Part of a small language model's weights.
Size: 10 layers, 2 heads of 64 (1 for keys and values), vocabulary 8192.
Training: a variant of Muon for these matrices, 4856 steps.
MLP neurons of a small language model. Each row is named by its layer, matrix (gate and up: input weights) and neuron, and shows model dimensions 16-143. Each number is 50 + 15 x the weight over its row's rms, rounded and kept within 0 to 99. A neuron's up and down rows have the sign that makes its largest values positive.
Before each neuron's rows, "fires after" lists the tokens most often just before its 100 highest values on Wikipedia text that the model never trained on.

fires after: "\n", " F", " M", "el", " T"
L2.gate241:77 44 73 41 46 42 26 28 43 61 59 62 62 63 30 45 66 33 52 74 54 45 63 84 69 64 48 65 59 34 63 47 52 55 64 80 33 49 48 25 59 24 62 59 47 54 65 50 31 52 41 60 77 62 67 47 58 36 39 66 35 38 31 49 39 64 43 54 18 53 76 47 91 75 29 85 24 42 71 36 61 62 52 46 60 40 44 46 42 49 61 29 42 26 42 35 32 62 39 50 70 30 65 36 29 36 59 51 82 48 35 54 48 60 50 60 53 78 62 61 62 41 64 62 40 37 49 42
L2.up241:64 45 59 62 60 29 76 41 45 59 62 54 63 65 62 40 44 68 47 67 47 38 28 66 80 63 66 15 32 13 36 66 53 44 68 53 45 46 55 42 58 45 49 63 63 50 44 47 77 65 35 69 64 72 65 50 71 43 34 62 34 35 68 33 50 66 67 38 23 67 59 50 67 57 56 48 25 62 58 60 46 77 62 72 48 60 49 45 41 44 41 77 32 72 42 70 33 39 56 32 46 50 35 54 56 20 40 56 60 64 68 67 59 46 79 69 56 65 80 59 72 31 48 68 60 42 56 41

fires after: "\n", "-", "os"
L3.gate394:63 55 29 59 55 31 30 48 66 64 45 33 65 46 46 55 57 35 50 48 46 32 45 12 72 59 35 45 50 33 37 60 62 42 43 10 61 38 50 64 41 41 75 49 51 52 41 54 51 26 73 67 42 63 33 73 32 49 41 53 72 47 49 65 56 38 68 41 61 67 48 52 35 47 41 42 61 62 65 48 22 36 31 56 74 44 72 53 29 53 75 39 53 55 50 69 33 69 71 78 66 57 44 38 41 29 70 60 47 65 49 02 64 38 84 39 53 50 63 43 26 40 45 43 49 43 25 80
L3.up394:47 69 60 61 40 41 47 30 54 58 54 50 65 33 66 65 45 52 27 59 52 24 48 33 51 57 43 88 63 48 55 58 61 41 60 54 45 51 17 61 49 39 77 48 78 31 33 41 52 39 46 63 41 82 44 62 57 57 56 44 48 61 70 61 57 79 41 02 46 32 39 83 47 69 50 47 47 27 44 33 52 43 34 44 48 23 24 64 43 77 64 21 62 73 58 49 47 42 71 63 65 52 49 53 65 42 51 37 41 26 53 46 09 32 43 43 13 37 44 33 78 58 53 70 45 49 55 56

fires after: "\n", " (", "==", "-", ".", "==="
L5.gate260:13 49 56 66 54 49 40 22 48 63 75 35 71 51 35 58 31 71 39 57 45 63 65 29 61 50 70 69 43 42 35 50 79 53 33 38 37 64 79 33 54 44 11 38 49 41 43 64 31 27 60 39 47 78 62 60 58 48 23 66 37 54 53 46 49 32 52 46 72 61 56 71 44 39 55 39 70 64 65 59 51 52 69 44 57 39 45 40 34 44 65 62 37 41 49 69 22 68 65 50 70 67 52 57 53 39 55 58 71 79 63 36 32 24 57 44 59 61 50 42 29 48 37 51 11 45 55 46
L5.up260:48 19 63 62 45 57 58 35 42 37 51 37 36 31 72 39 27 42 47 61 30 45 62 39 28 66 50 55 41 35 38 75 43 64 17 51 39 40 36 51 37 43 36 69 34 32 19 62 38 26 39 43 39 45 36 50 71 51 42 71 81 49 37 33 40 45 46 55 78 57 46 65 45 47 43 40 20 46 55 47 53 62 67 53 34 22 60 33 34 53 65 55 21 58 49 75 42 34 75 53 39 55 62 64 56 53 45 66 70 40 88 28 20 64 35 47 48 49 38 41 27 61 57 62 33 57 56 79

fires after: "-", "ed"
L3.gate12:43 50 27 48 27 46 51 52 74 48 50 49 50 85 49 87 51 65 27 32 45 60 52 68 54 65 60 70 38 50 49 32 31 51 56 63 56 75 47 58 59 16 20 84 54 64 27 41 56 62 34 40 54 21 55 39 55 51 49 29 12 33 50 36 44 67 59 22 51 58 45 59 42 54 55 52 39 62 53 35 74 68 64 19 52 55 39 80 33 48 51 24 44 52 50 46 75 47 48 27 42 34 14 35 59 55 24 79 37 36 57 54 60 63 48 57 43 45 21 40 63 71 51 40 39 47 49 56
L3.up12:23 35 51 36 63 25 68 35 34 47 59 40 42 36 55 56 51 68 56 38 52 47 65 45 58 77 64 59 46 44 52 34 54 63 35 71 48 44 37 86 86 68 41 68 45 59 53 31 46 84 50 41 78 16 46 51 49 22 49 55 25 50 23 64 47 27 73 32 34 47 55 68 38 84 43 44 44 48 29 59 34 56 55 54 53 31 65 49 29 34 26 40 30 33 69 43 35 44 23 38 48 37 34 36 64 74 58 81 46 56 62 66 65 32 62 60 47 51 70 59 69 38 20 54 35 59 77 44

fires after: " ", " de"
L5.gate239:45 32 48 53 37 59 53 39 52 27 61 68 62 25 18 65 36 64 36 58 45 47 54 24 69 41 70 34 74 57 48 59 67 64 70 78 63 36 54 48 58 39 40 68 42 52 63 22 55 73 52 39 74 10 58 28 51 47 38 27 50 57 73 82 66 52 50 41 32 40 75 53 73 34 74 54 67 42 52 37 43 91 26 44 46 42 33 65 48 48 31 56 52 61 69 58 38 39 74 59 72 69 64 54 52 36 34 33 29 59 46 44 60 56 31 29 39 40 55 21 47 73 38 54 45 78 63 42
L5.up239:56 48 57 48 37 47 71 35 45 39 79 60 61 35 65 90 30 43 51 68 57 67 33 49 71 38 42 49 24 69 59 30 62 42 50 52 41 62 78 51 61 32 50 52 45 18 64 39 31 54 29 42 87 32 44 49 46 51 37 60 46 62 99 72 42 51 45 48 38 39 51 39 74 47 69 75 69 37 63 30 29 62 34 64 37 36 25 24 37 59 62 59 82 51 54 49 54 37 72 42 69 41 62 66 61 65 52 56 38 35 58 23 40 63 53 59 48 43 54 42 66 28 33 43 31 68 60 43

fires after: " ", "==", "-", " and"
L5.gate222:61 05 66 46 40 36 59 87 53 47 43 48 28 26 47 75 48 40 38 34 53 50 49 37 39 57 46 42 60 54 31 68 41 66 79 62 77 55 56 36 65 18 23 58 58 59 47 46 47 49 43 37 32 28 42 55 73 32 64 50 75 53 50 29 34 52 54 52 31 34 43 35 23 42 52 40 46 31 54 47 55 59 64 55 24 61 54 52 63 26 47 46 84 58 57 47 34 52 57 63 46 27 48 76 52 50 61 20 34 69 19 48 52 55 31 49 27 57 61 33 46 40 35 44 28 45 54 31
L5.up222:16 36 79 65 53 46 29 73 61 60 50 67 23 41 41 50 53 38 43 54 41 39 47 36 37 62 40 50 42 51 56 63 48 52 35 15 76 44 59 37 52 72 32 59 62 51 44 53 45 58 67 68 36 49 41 64 72 29 76 73 68 56 51 31 27 52 59 27 75 42 30 43 30 31 44 55 60 52 50 49 49 52 47 50 35 55 31 60 64 13 34 56 76 63 34 32 71 41 36 50 63 51 45 65 08 59 69 71 43 59 23 46 68 57 56 42 77 49 42 53 46 53 64 53 64 74 52 56

fires after: "==", " was", " ==", "\n", " as", " is"
L3.gate119:35 48 47 46 48 26 46 82 68 58 26 53 52 63 52 53 25 43 72 49 38 50 54 63 54 50 30 46 83 43 25 45 51 40 66 53 52 34 40 51 51 57 99 63 36 62 60 50 47 26 42 45 36 64 33 50 47 16 45 51 80 75 50 48 75 24 51 48 59 11 11 45 50 37 54 29 36 64 35 60 34 44 57 52 91 43 62 70 59 69 55 67 46 47 45 40 79 64 56 44 70 32 49 58 44 56 48 58 55 50 33 58 47 27 36 39 52 52 29 47 39 74 74 14 66 51 62 33
L3.up119:44 38 31 51 17 39 57 71 52 28 78 65 60 62 70 38 29 60 67 53 42 57 49 68 50 71 55 47 70 55 78 28 36 51 38 45 50 53 70 54 21 54 85 48 48 66 46 20 47 30 49 49 49 71 56 37 83 40 55 29 29 55 40 35 67 34 68 33 42 45 19 57 61 51 21 62 33 69 46 57 50 64 72 30 46 44 40 40 60 42 53 77 34 56 43 38 73 58 49 41 67 38 63 49 67 64 26 21 50 33 50 33 42 33 37 57 54 67 35 53 51 34 45 19 46 61 59 60

fires after: "\n", "-", " |", "|", " Time", "=="
L2.gate453:64 58 43 63 53 59 48 43 75 32 25 61 49 39 73 47 44 47 69 10 54 40 63 45 45 66 30 36 33 84 31 73 75 52 49 59 54 63 47 60 46 67 55 50 58 59 24 74 58 43 52 20 45 64 64 31 20 24 29 70 54 54 16 58 76 67 73 60 41 50 32 81 55 25 58 63 63 57 43 28 38 75 58 29 50 26 33 45 49 50 46 77 54 68 51 34 33 38 45 55 36 43 38 41 42 61 38 57 30 41 38 59 60 39 34 65 44 39 49 60 63 57 46 72 72 56 65 55
L2.up453:40 61 37 75 58 36 33 61 57 48 52 17 26 38 32 36 59 28 80 36 94 59 58 51 48 90 46 58 48 42 41 67 72 60 26 51 58 58 59 54 59 59 63 44 56 66 22 24 54 73 49 38 42 52 58 61 58 40 39 28 29 59 62 56 59 66 61 62 47 33 82 69 76 49 47 68 36 43 27 17 60 62 39 34 65 56 40 43 70 59 34 60 54 71 70 58 62 52 51 29 87 50 65 46 68 43 63 61 42 64 42 52 46 52 44 84 39 78 44 39 69 37 47 44 45 61 43 54

fires after: "\n", " |", " =", "."
L5.gate173:81 52 56 69 39 74 51 11 42 32 23 47 46 68 63 40 36 93 28 74 59 64 43 64 40 38 97 46 54 62 45 51 45 87 41 49 50 57 35 55 41 23 40 36 59 57 54 82 47 43 68 43 37 36 35 50 41 63 33 84 44 37 52 45 61 41 58 31 51 43 74 48 50 59 49 48 42 67 46 51 47 52 59 36 58 60 37 47 33 39 61 52 31 65 69 63 51 61 41 50 46 37 44 64 82 43 35 47 54 55 74 55 58 29 51 45 74 60 47 44 43 61 46 42 59 52 63 37
L5.up173:27 55 63 41 46 76 33 43 35 47 65 30 48 30 56 60 36 43 52 54 60 25 36 57 16 37 23 62 63 64 52 58 48 58 36 49 48 57 32 47 65 20 50 53 59 52 71 57 42 39 20 62 58 54 28 27 71 42 65 66 69 40 57 21 53 46 65 36 62 30 39 31 55 71 69 25 38 29 34 68 16 52 59 19 56 46 40 69 33 44 57 31 62 54 54 58 36 54 62 50 39 47 55 61 44 62 21 53 25 69 56 47 42 47 32 60 44 33 80 66 39 51 59 37 66 20 43 43

fires after: " |", "-", "===", "=="
L3.gate388:18 31 35 74 46 52 48 28 45 11 58 42 65 62 39 51 58 39 48 49 43 41 40 42 26 61 44 56 41 62 63 44 56 46 48 36 66 72 38 34 52 47 31 35 45 55 39 49 58 62 62 17 39 45 77 66 54 66 63 66 37 83 56 23 55 64 69 36 43 66 74 53 74 52 62 45 76 34 48 45 44 30 59 56 43 55 68 46 44 33 54 66 48 50 76 37 52 52 34 24 51 43 33 44 67 85 48 64 69 48 58 78 78 44 64 42 25 42 25 76 21 65 55 77 48 70 66 47
L3.up388:36 35 37 31 50 31 25 36 40 58 37 34 63 66 50 22 32 26 52 49 41 55 64 38 36 48 55 49 37 49 45 33 45 45 72 53 54 62 44 47 84 57 41 28 70 65 35 26 60 40 56 34 47 56 80 51 53 39 94 60 30 76 73 17 61 64 65 39 33 54 57 37 68 50 37 69 59 61 43 25 56 34 42 72 73 71 57 50 41 42 49 66 52 48 63 36 55 41 60 43 51 34 38 48 21 65 14 40 53 75 63 55 40 56 48 59 27 55 23 32 39 56 63 36 42 54 49 76

fires after: " ", "-"
L5.gate554:41 47 70 56 45 45 62 36 74 26 78 55 37 73 51 76 44 45 33 76 20 59 57 54 47 34 61 35 37 30 33 55 50 73 50 59 60 42 55 49 39 22 22 65 66 50 41 30 60 50 51 68 51 37 26 56 40 45 44 44 45 56 57 44 45 62 29 43 52 20 46 67 40 34 71 67 19 39 30 27 45 71 46 59 45 66 56 60 33 41 63 27 55 53 67 33 49 45 70 47 56 31 74 56 43 32 73 46 43 79 46 54 43 52 57 58 38 30 37 55 62 31 35 40 65 73 53 34
L5.up554:46 82 33 21 58 52 66 64 59 66 60 41 20 56 39 81 43 46 40 54 51 61 75 72 63 68 51 32 59 62 37 41 61 75 49 32 99 49 57 50 53 57 42 39 52 40 39 46 51 68 70 21 49 49 50 41 62 62 32 73 42 48 56 60 39 36 35 29 29 42 53 49 60 67 53 72 51 60 56 60 62 75 51 58 53 47 58 43 41 81 52 40 35 43 39 39 61 08 23 79 88 41 43 48 45 59 66 43 59 38 57 37 86 67 35 35 40 62 60 40 20 51 39 79 52 62 53 60

fires after: "\n", " (", "=="
L2.gate245:54 57 39 53 32 52 49 51 52 61 39 33 53 45 44 57 32 27 60 54 64 15 65 50 62 68 23 26 31 51 43 63 71 48 61 58 55 54 40 73 63 31 63 62 50 83 37 57 72 58 67 14 69 76 46 56 29 50 56 35 21 53 60 54 69 61 53 35 50 66 50 56 25 58 31 50 83 31 58 27 46 64 37 55 51 50 26 58 45 56 50 60 43 44 75 53 64 54 63 35 49 42 45 51 65 66 75 45 34 75 32 66 53 37 96 29 18 47 41 40 54 33 84 61 66 46 48 57
L2.up245:32 39 52 69 55 46 33 75 51 47 24 41 39 32 51 47 35 43 70 43 49 73 58 36 59 67 41 23 74 49 43 45 40 33 52 31 59 30 44 60 53 57 53 20 46 67 56 41 15 68 25 48 32 44 56 69 57 31 24 63 59 45 47 40 57 55 39 36 62 29 48 65 43 38 45 36 41 43 53 55 50 52 25 24 39 29 47 38 51 54 55 65 46 59 33 42 70 31 32 51 69 52 71 17 57 47 42 52 13 40 58 74 32 29 30 60 40 39 77 38 75 54 57 59 46 55 57 88

fires after: "2", "6", "4", "0", "1", "3"
L3.gate67:55 45 35 37 57 67 56 51 51 37 55 37 66 30 45 52 45 71 50 63 40 17 55 49 35 78 69 37 50 53 50 40 44 48 59 60 66 38 38 60 65 45 64 65 48 76 86 60 51 38 45 59 59 40 63 76 24 32 69 61 55 57 45 31 66 37 62 53 22 67 54 52 72 40 18 30 62 52 82 24 44 65 78 72 25 41 73 40 41 53 41 40 47 55 59 59 50 52 27 33 44 58 31 73 41 17 38 50 64 46 46 75 51 37 55 45 39 56 27 28 34 63 37 68 62 71 71 45
L3.up67:68 44 37 47 52 64 86 40 44 51 56 44 53 30 53 39 53 68 51 36 55 38 42 36 67 64 62 51 58 58 62 51 68 41 69 59 36 44 32 44 67 28 55 86 31 75 59 64 65 57 71 48 63 58 35 53 24 51 51 52 42 52 43 18 44 46 52 30 25 59 68 52 64 45 40 39 67 39 61 35 49 58 71 68 12 18 55 26 33 38 22 40 37 24 65 56 44 69 44 32 36 30 30 51 62 33 68 49 51 44 64 52 45 23 71 49 53 57 35 51 35 32 25 74 76 48 67 52

fires after: "1", "4", "6", "2", "7", "8"
L2.gate475:67 50 80 34 29 45 49 43 36 26 42 33 23 60 34 57 53 64 70 46 31 10 43 38 80 40 41 51 50 50 35 72 47 59 73 73 32 68 41 50 66 47 19 66 44 58 66 45 41 63 48 33 66 44 45 27 26 35 42 46 38 52 45 30 43 55 75 43 52 40 33 55 36 59 44 41 65 60 55 60 32 62 48 45 51 64 40 60 51 46 55 36 46 69 41 32 39 50 54 17 67 89 48 65 52 41 48 37 58 30 17 76 58 54 62 49 29 50 46 61 65 31 51 26 59 39 59 40
L2.up475:36 37 43 35 29 42 48 25 41 53 56 31 25 63 57 69 59 45 71 68 39 38 47 46 87 41 52 53 52 41 52 72 72 47 62 88 46 65 50 44 51 40 42 60 53 59 74 63 39 53 56 66 53 54 64 50 41 50 46 49 28 58 64 65 55 37 79 52 50 26 27 47 45 74 41 44 71 54 51 50 22 39 49 48 42 55 50 22 45 41 44 16 33 56 43 22 41 47 39 28 52 73 55 64 71 46 52 35 62 41 26 75 60 60 56 51 22 50 66 38 53 24 27 50 52 52 55 74

fires after: " was", "-", " were", " is", " be"
L3.gate287:48 41 19 75 31 54 26 41 35 77 67 39 49 76 42 58 46 52 44 73 29 42 76 38 39 52 68 27 53 51 66 66 46 48 35 57 62 08 30 51 39 47 51 41 48 57 49 59 28 19 56 50 49 37 38 53 50 28 38 47 53 37 52 34 38 56 67 71 39 50 19 42 32 38 57 38 52 35 38 37 37 42 56 45 60 40 54 27 34 74 75 43 56 37 16 39 56 37 31 66 84 67 39 44 78 35 44 69 44 46 62 14 27 24 73 39 67 46 55 61 58 69 46 50 46 50 44 39
L3.up287:50 51 49 32 37 40 33 52 61 79 54 44 63 63 35 73 42 71 53 49 43 29 57 40 48 60 88 35 75 23 58 58 65 40 35 39 82 27 34 54 54 54 37 35 50 58 50 21 67 45 49 45 67 51 54 42 52 23 19 24 38 62 35 50 54 12 64 56 50 69 33 44 48 31 63 54 53 58 43 43 36 51 74 51 74 36 31 38 30 78 52 30 41 35 34 34 76 49 22 35 38 44 26 52 70 56 45 76 35 47 57 43 54 44 47 38 59 47 60 34 35 67 38 29 55 86 75 43

fires after: "2", "6", "4", " |", "1", "5"
L3.gate272:61 16 50 33 66 52 42 33 39 51 39 49 39 53 73 55 48 67 42 56 62 23 54 21 61 41 69 53 40 58 40 38 63 44 52 48 49 50 45 35 66 34 75 62 48 61 67 98 58 60 72 15 72 35 38 31 46 78 56 64 58 62 20 50 58 56 54 53 44 49 54 62 70 54 54 40 32 46 49 44 42 46 62 72 35 23 89 24 50 51 45 40 33 30 44 62 32 72 30 44 55 35 35 52 86 46 34 53 23 40 50 60 42 26 56 33 27 60 31 34 43 73 50 66 47 49 62 40
L3.up272:32 44 45 39 72 58 68 42 37 60 61 45 48 37 54 52 73 81 53 60 60 22 47 45 40 35 55 31 21 44 43 49 64 22 45 37 54 71 64 49 37 46 59 65 25 46 77 68 46 51 64 39 40 37 47 43 50 70 59 55 46 20 51 28 26 40 55 42 57 59 38 40 59 55 51 62 71 64 70 44 42 41 77 55 15 48 66 09 49 29 31 51 38 22 45 53 68 51 58 52 42 40 37 50 46 34 86 30 67 58 56 70 17 23 53 75 41 26 43 36 21 29 32 48 49 42 61 57

fires after: "4", "2", "7", "6", "0", "8"
L3.gate355:59 56 45 49 45 77 58 50 63 69 35 64 60 65 57 42 82 58 42 52 57 61 78 38 53 35 23 35 58 76 53 64 57 54 75 77 49 63 26 48 64 16 57 69 58 67 84 56 57 72 56 53 60 64 46 56 20 62 58 55 58 52 28 71 55 53 46 71 20 50 37 63 53 49 43 45 70 22 52 49 59 80 57 30 45 36 61 25 35 63 58 35 38 30 29 48 51 51 36 40 54 56 31 59 25 42 67 44 66 48 53 72 76 37 88 55 39 58 31 39 48 39 68 49 69 37 57 47
L3.up355:27 58 64 29 57 42 57 42 50 61 78 52 48 37 28 47 74 82 79 76 24 37 46 62 57 50 51 50 30 71 68 51 70 59 58 42 38 67 57 49 42 67 34 73 50 27 61 39 63 86 66 36 70 30 63 45 46 45 59 47 34 35 53 53 47 65 47 13 47 61 28 79 83 53 37 52 24 26 61 49 55 56 46 46 16 49 21 10 29 39 56 41 27 48 66 48 41 71 52 38 46 46 47 75 68 34 67 32 45 45 49 80 63 42 53 60 50 61 38 59 32 35 67 67 62 34 59 60

fires after: " ", " (", "-"
L5.gate147:55 44 57 49 44 09 66 59 64 44 63 52 61 47 45 58 47 42 47 72 46 09 58 59 38 78 77 31 37 44 66 35 39 37 74 60 46 14 49 41 72 38 48 73 60 65 23 40 55 56 57 49 54 49 15 47 68 45 66 50 60 65 66 68 31 50 43 43 10 58 81 52 53 20 51 55 38 35 63 46 52 80 40 58 38 76 43 54 38 37 71 42 62 36 81 19 52 46 65 50 48 50 42 68 36 55 65 29 67 45 55 48 35 43 54 33 13 53 50 51 33 29 34 42 54 65 58 57
L5.up147:34 22 40 34 39 47 49 49 36 35 50 68 42 56 46 63 19 29 58 37 31 56 63 47 59 92 82 44 30 63 39 60 47 38 44 52 61 47 43 58 62 52 48 65 51 57 28 76 36 54 37 54 03 54 33 37 40 55 40 26 50 57 70 77 37 41 39 49 33 58 51 50 47 37 53 40 57 30 32 60 71 61 45 57 67 53 65 55 27 36 47 62 38 58 58 27 55 52 32 40 57 45 20 34 65 45 31 35 45 29 62 35 50 77 55 43 66 68 22 73 71 41 48 38 40 30 54 92

fires after: "\n"
L2.gate618:69 53 40 49 32 41 40 52 59 75 19 37 77 30 36 35 49 52 44 28 73 38 79 76 54 35 33 50 63 49 49 30 59 55 63 43 72 42 36 24 44 85 50 58 51 61 57 59 58 52 50 70 56 41 54 51 25 66 34 39 31 28 41 58 75 57 49 60 57 55 66 63 76 50 43 56 52 77 49 47 69 65 73 36 49 62 61 47 43 60 43 46 48 29 49 78 54 16 35 37 47 47 65 51 49 26 35 32 45 35 24 50 40 51 26 43 34 64 62 71 45 52 33 54 43 65 51 78
L2.up618:60 38 65 59 38 37 58 35 68 71 62 25 61 35 44 48 21 31 52 53 33 60 66 66 48 74 52 28 56 70 42 64 73 43 39 27 34 54 62 36 41 66 27 42 55 55 64 40 50 43 35 56 68 51 21 53 35 49 55 45 27 52 60 57 44 50 84 35 37 64 73 45 66 38 76 44 47 50 39 22 58 86 51 43 63 55 58 57 55 45 45 73 14 71 62 69 56 56 53 18 59 25 58 59 50 35 55 44 68 59 57 81 50 61 43 51 43 51 55 56 43 18 34 37 48 44 55 50

fires after: " the", " his", " a", "s", " The"
L2.gate117:24 57 31 47 61 44 37 68 61 74 44 25 47 31 40 36 50 45 62 59 59 57 57 34 42 86 68 70 45 64 32 49 66 43 32 37 46 53 65 71 49 83 51 56 38 70 45 65 56 40 54 40 55 44 48 41 58 56 35 67 52 81 42 52 55 42 60 63 75 53 56 37 56 43 44 83 33 41 44 38 53 56 72 50 41 51 61 49 46 17 52 63 38 62 45 57 36 34 52 60 39 22 60 60 50 74 26 51 57 51 40 40 43 58 32 31 29 45 46 64 53 74 15 19 35 35 66 36
L2.up117:15 79 51 57 57 53 41 41 65 65 68 16 44 46 32 44 48 56 49 44 56 72 87 20 77 64 44 68 44 52 40 55 35 62 23 30 48 45 71 42 32 67 56 61 27 47 08 49 58 55 56 40 65 33 60 48 77 67 54 46 50 58 46 56 33 61 78 59 58 36 24 37 88 47 58 61 42 75 30 60 39 25 69 67 38 67 68 42 24 38 60 59 44 55 39 71 60 52 49 60 40 46 60 50 65 42 63 54 40 60 50 71 57 62 21 60 26 39 36 44 40 54 47 42 55 49 34 59

fires after: ",", "\n", "==", "en"
L2.gate211:60 32 75 74 59 49 50 46 22 30 38 43 32 69 54 67 37 69 47 62 62 53 68 40 54 44 38 53 64 72 62 39 72 57 66 50 60 60 33 40 56 68 44 30 50 56 61 73 48 69 45 34 45 73 75 75 44 53 65 41 28 45 21 58 79 49 47 78 42 63 50 77 43 28 51 51 44 31 69 27 34 45 68 50 50 73 44 10 37 60 30 48 80 48 47 70 62 59 25 50 59 70 53 41 67 44 59 30 65 74 65 53 56 27 54 63 52 77 61 41 45 47 51 59 72 49 54 63
L2.up211:54 42 63 61 53 48 41 38 54 52 52 31 39 79 55 55 42 43 71 79 45 44 76 62 43 61 35 40 53 57 51 44 64 53 42 42 61 50 51 48 50 86 48 51 40 60 47 57 49 59 35 47 82 53 70 46 52 71 56 49 32 43 57 72 81 65 42 60 51 64 66 57 37 26 80 30 33 60 60 29 27 40 55 43 51 60 31 05 43 55 45 43 75 74 73 77 60 60 26 59 71 46 33 56 83 65 38 28 35 46 57 41 20 39 58 29 57 55 57 20 46 48 53 53 89 50 57 61

fires after: " (", "\n", " ", " in", " \"", "-"
L2.gate426:09 16 48 51 54 17 35 25 43 61 53 67 33 42 28 53 29 52 66 83 40 42 55 48 45 63 44 61 52 60 72 47 55 41 40 44 51 59 29 50 45 76 51 47 46 55 39 30 50 38 26 37 60 45 44 45 47 60 55 41 52 39 48 55 47 54 14 46 86 48 42 44 67 37 20 40 51 58 57 62 41 37 50 31 53 42 63 57 60 68 43 66 88 61 62 59 36 64 32 59 70 23 37 51 61 70 71 62 50 56 38 69 11 30 33 52 65 50 25 50 17 59 62 55 37 42 50 58
L2.up426:26 37 52 32 39 66 60 34 67 44 57 48 28 26 62 45 55 40 30 61 48 49 83 38 42 27 46 52 42 67 57 76 44 41 81 75 57 25 50 68 53 44 50 76 34 71 54 65 49 49 68 66 56 55 28 57 27 64 03 70 55 27 48 56 77 31 53 57 50 50 48 48 47 29 72 11 54 46 63 22 41 42 63 40 54 31 63 56 54 67 18 58 64 42 66 59 49 39 53 76 45 19 51 65 47 58 58 44 60 69 47 51 56 23 26 32 55 54 30 30 46 60 36 37 50 59 57 50

fires after: ".", " (", " Mc", " \"", " A"
L2.gate269:41 57 62 33 43 58 39 55 44 39 49 46 63 55 40 29 12 45 36 30 37 35 65 48 58 60 49 71 38 61 83 62 81 64 33 44 31 59 54 32 41 36 51 41 50 57 49 54 41 62 39 56 26 57 54 78 53 44 61 90 68 60 59 20 47 69 60 57 33 62 34 58 55 58 24 58 41 72 26 79 26 79 43 59 26 32 39 55 27 37 61 85 67 59 55 16 13 65 51 69 59 50 55 50 66 29 55 47 37 55 47 45 48 45 50 41 47 46 41 74 50 61 71 63 43 29 58 53
L2.up269:45 47 50 35 51 54 65 31 67 65 64 65 56 57 63 17 27 52 13 39 44 16 56 44 53 73 51 56 45 55 99 70 65 65 31 52 62 55 48 31 47 42 50 53 33 34 58 61 27 56 59 40 51 55 43 83 42 39 78 73 55 40 45 34 57 46 47 54 46 52 24 60 48 48 18 42 57 64 35 56 57 59 43 74 30 33 40 52 31 49 56 65 50 47 64 42 51 39 34 61 60 78 38 42 65 23 65 55 37 69 41 44 68 41 51 80 39 48 38 70 62 49 56 63 23 29 84 50

fires after: " ", "-", "\n"
L2.gate566:34 69 34 42 32 39 59 44 62 66 40 28 56 22 29 48 38 47 57 38 30 30 35 28 41 45 54 51 58 56 36 36 78 71 58 53 83 34 69 49 55 27 57 50 30 37 64 59 64 46 63 48 51 40 61 50 42 23 68 10 33 45 64 69 47 43 51 55 45 56 37 50 69 32 64 64 31 46 50 25 50 47 61 56 40 43 51 61 39 48 85 26 45 50 61 71 46 39 63 39 80 54 72 55 59 25 80 70 50 61 45 62 94 72 63 61 48 48 42 55 57 60 50 53 35 68 30 61
L2.up566:34 61 11 40 31 54 53 60 60 52 46 32 23 56 32 45 34 57 50 32 70 64 68 28 75 42 52 58 32 75 60 57 53 58 77 58 58 46 63 62 47 23 70 54 57 58 45 36 42 70 64 48 63 49 73 72 35 44 50 49 27 57 69 74 52 69 51 48 36 58 39 57 49 62 61 35 21 66 32 33 47 50 54 80 51 62 64 66 53 57 33 61 62 30 53 73 91 40 43 57 65 34 44 13 44 63 50 45 42 46 71 57 44 44 67 50 23 49 18 45 77 22 55 43 34 59 60 48

fires after: "-", " (", " \"", "'", "\n"
L3.gate166:60 63 55 73 40 67 53 53 48 46 56 69 29 42 25 79 55 48 52 34 65 37 38 54 18 72 81 25 39 66 49 55 58 55 44 16 50 43 69 61 66 60 56 99 61 42 52 63 30 47 43 74 15 56 37 67 40 52 42 50 60 21 41 29 22 51 56 29 59 54 43 39 40 53 79 33 43 49 49 50 46 57 51 42 59 44 36 38 19 43 36 48 26 45 36 62 41 50 62 47 44 51 33 72 27 38 84 63 50 54 42 37 44 74 40 35 39 63 46 74 49 62 47 75 36 58 56 49
L3.up166:41 33 64 51 45 42 39 43 53 35 63 62 54 69 29 51 44 47 65 29 48 67 67 55 23 57 62 33 61 70 49 68 57 36 20 47 64 45 28 25 43 67 58 86 65 34 41 65 41 55 66 59 64 59 59 69 50 52 43 60 57 29 40 26 33 42 38 58 72 39 34 26 58 56 47 65 42 47 43 52 40 62 49 61 60 46 39 51 40 64 57 71 33 66 54 58 60 65 54 53 46 35 13 50 19 59 57 60 42 30 27 38 43 57 59 39 36 49 14 47 56 51 53 77 64 92 70 64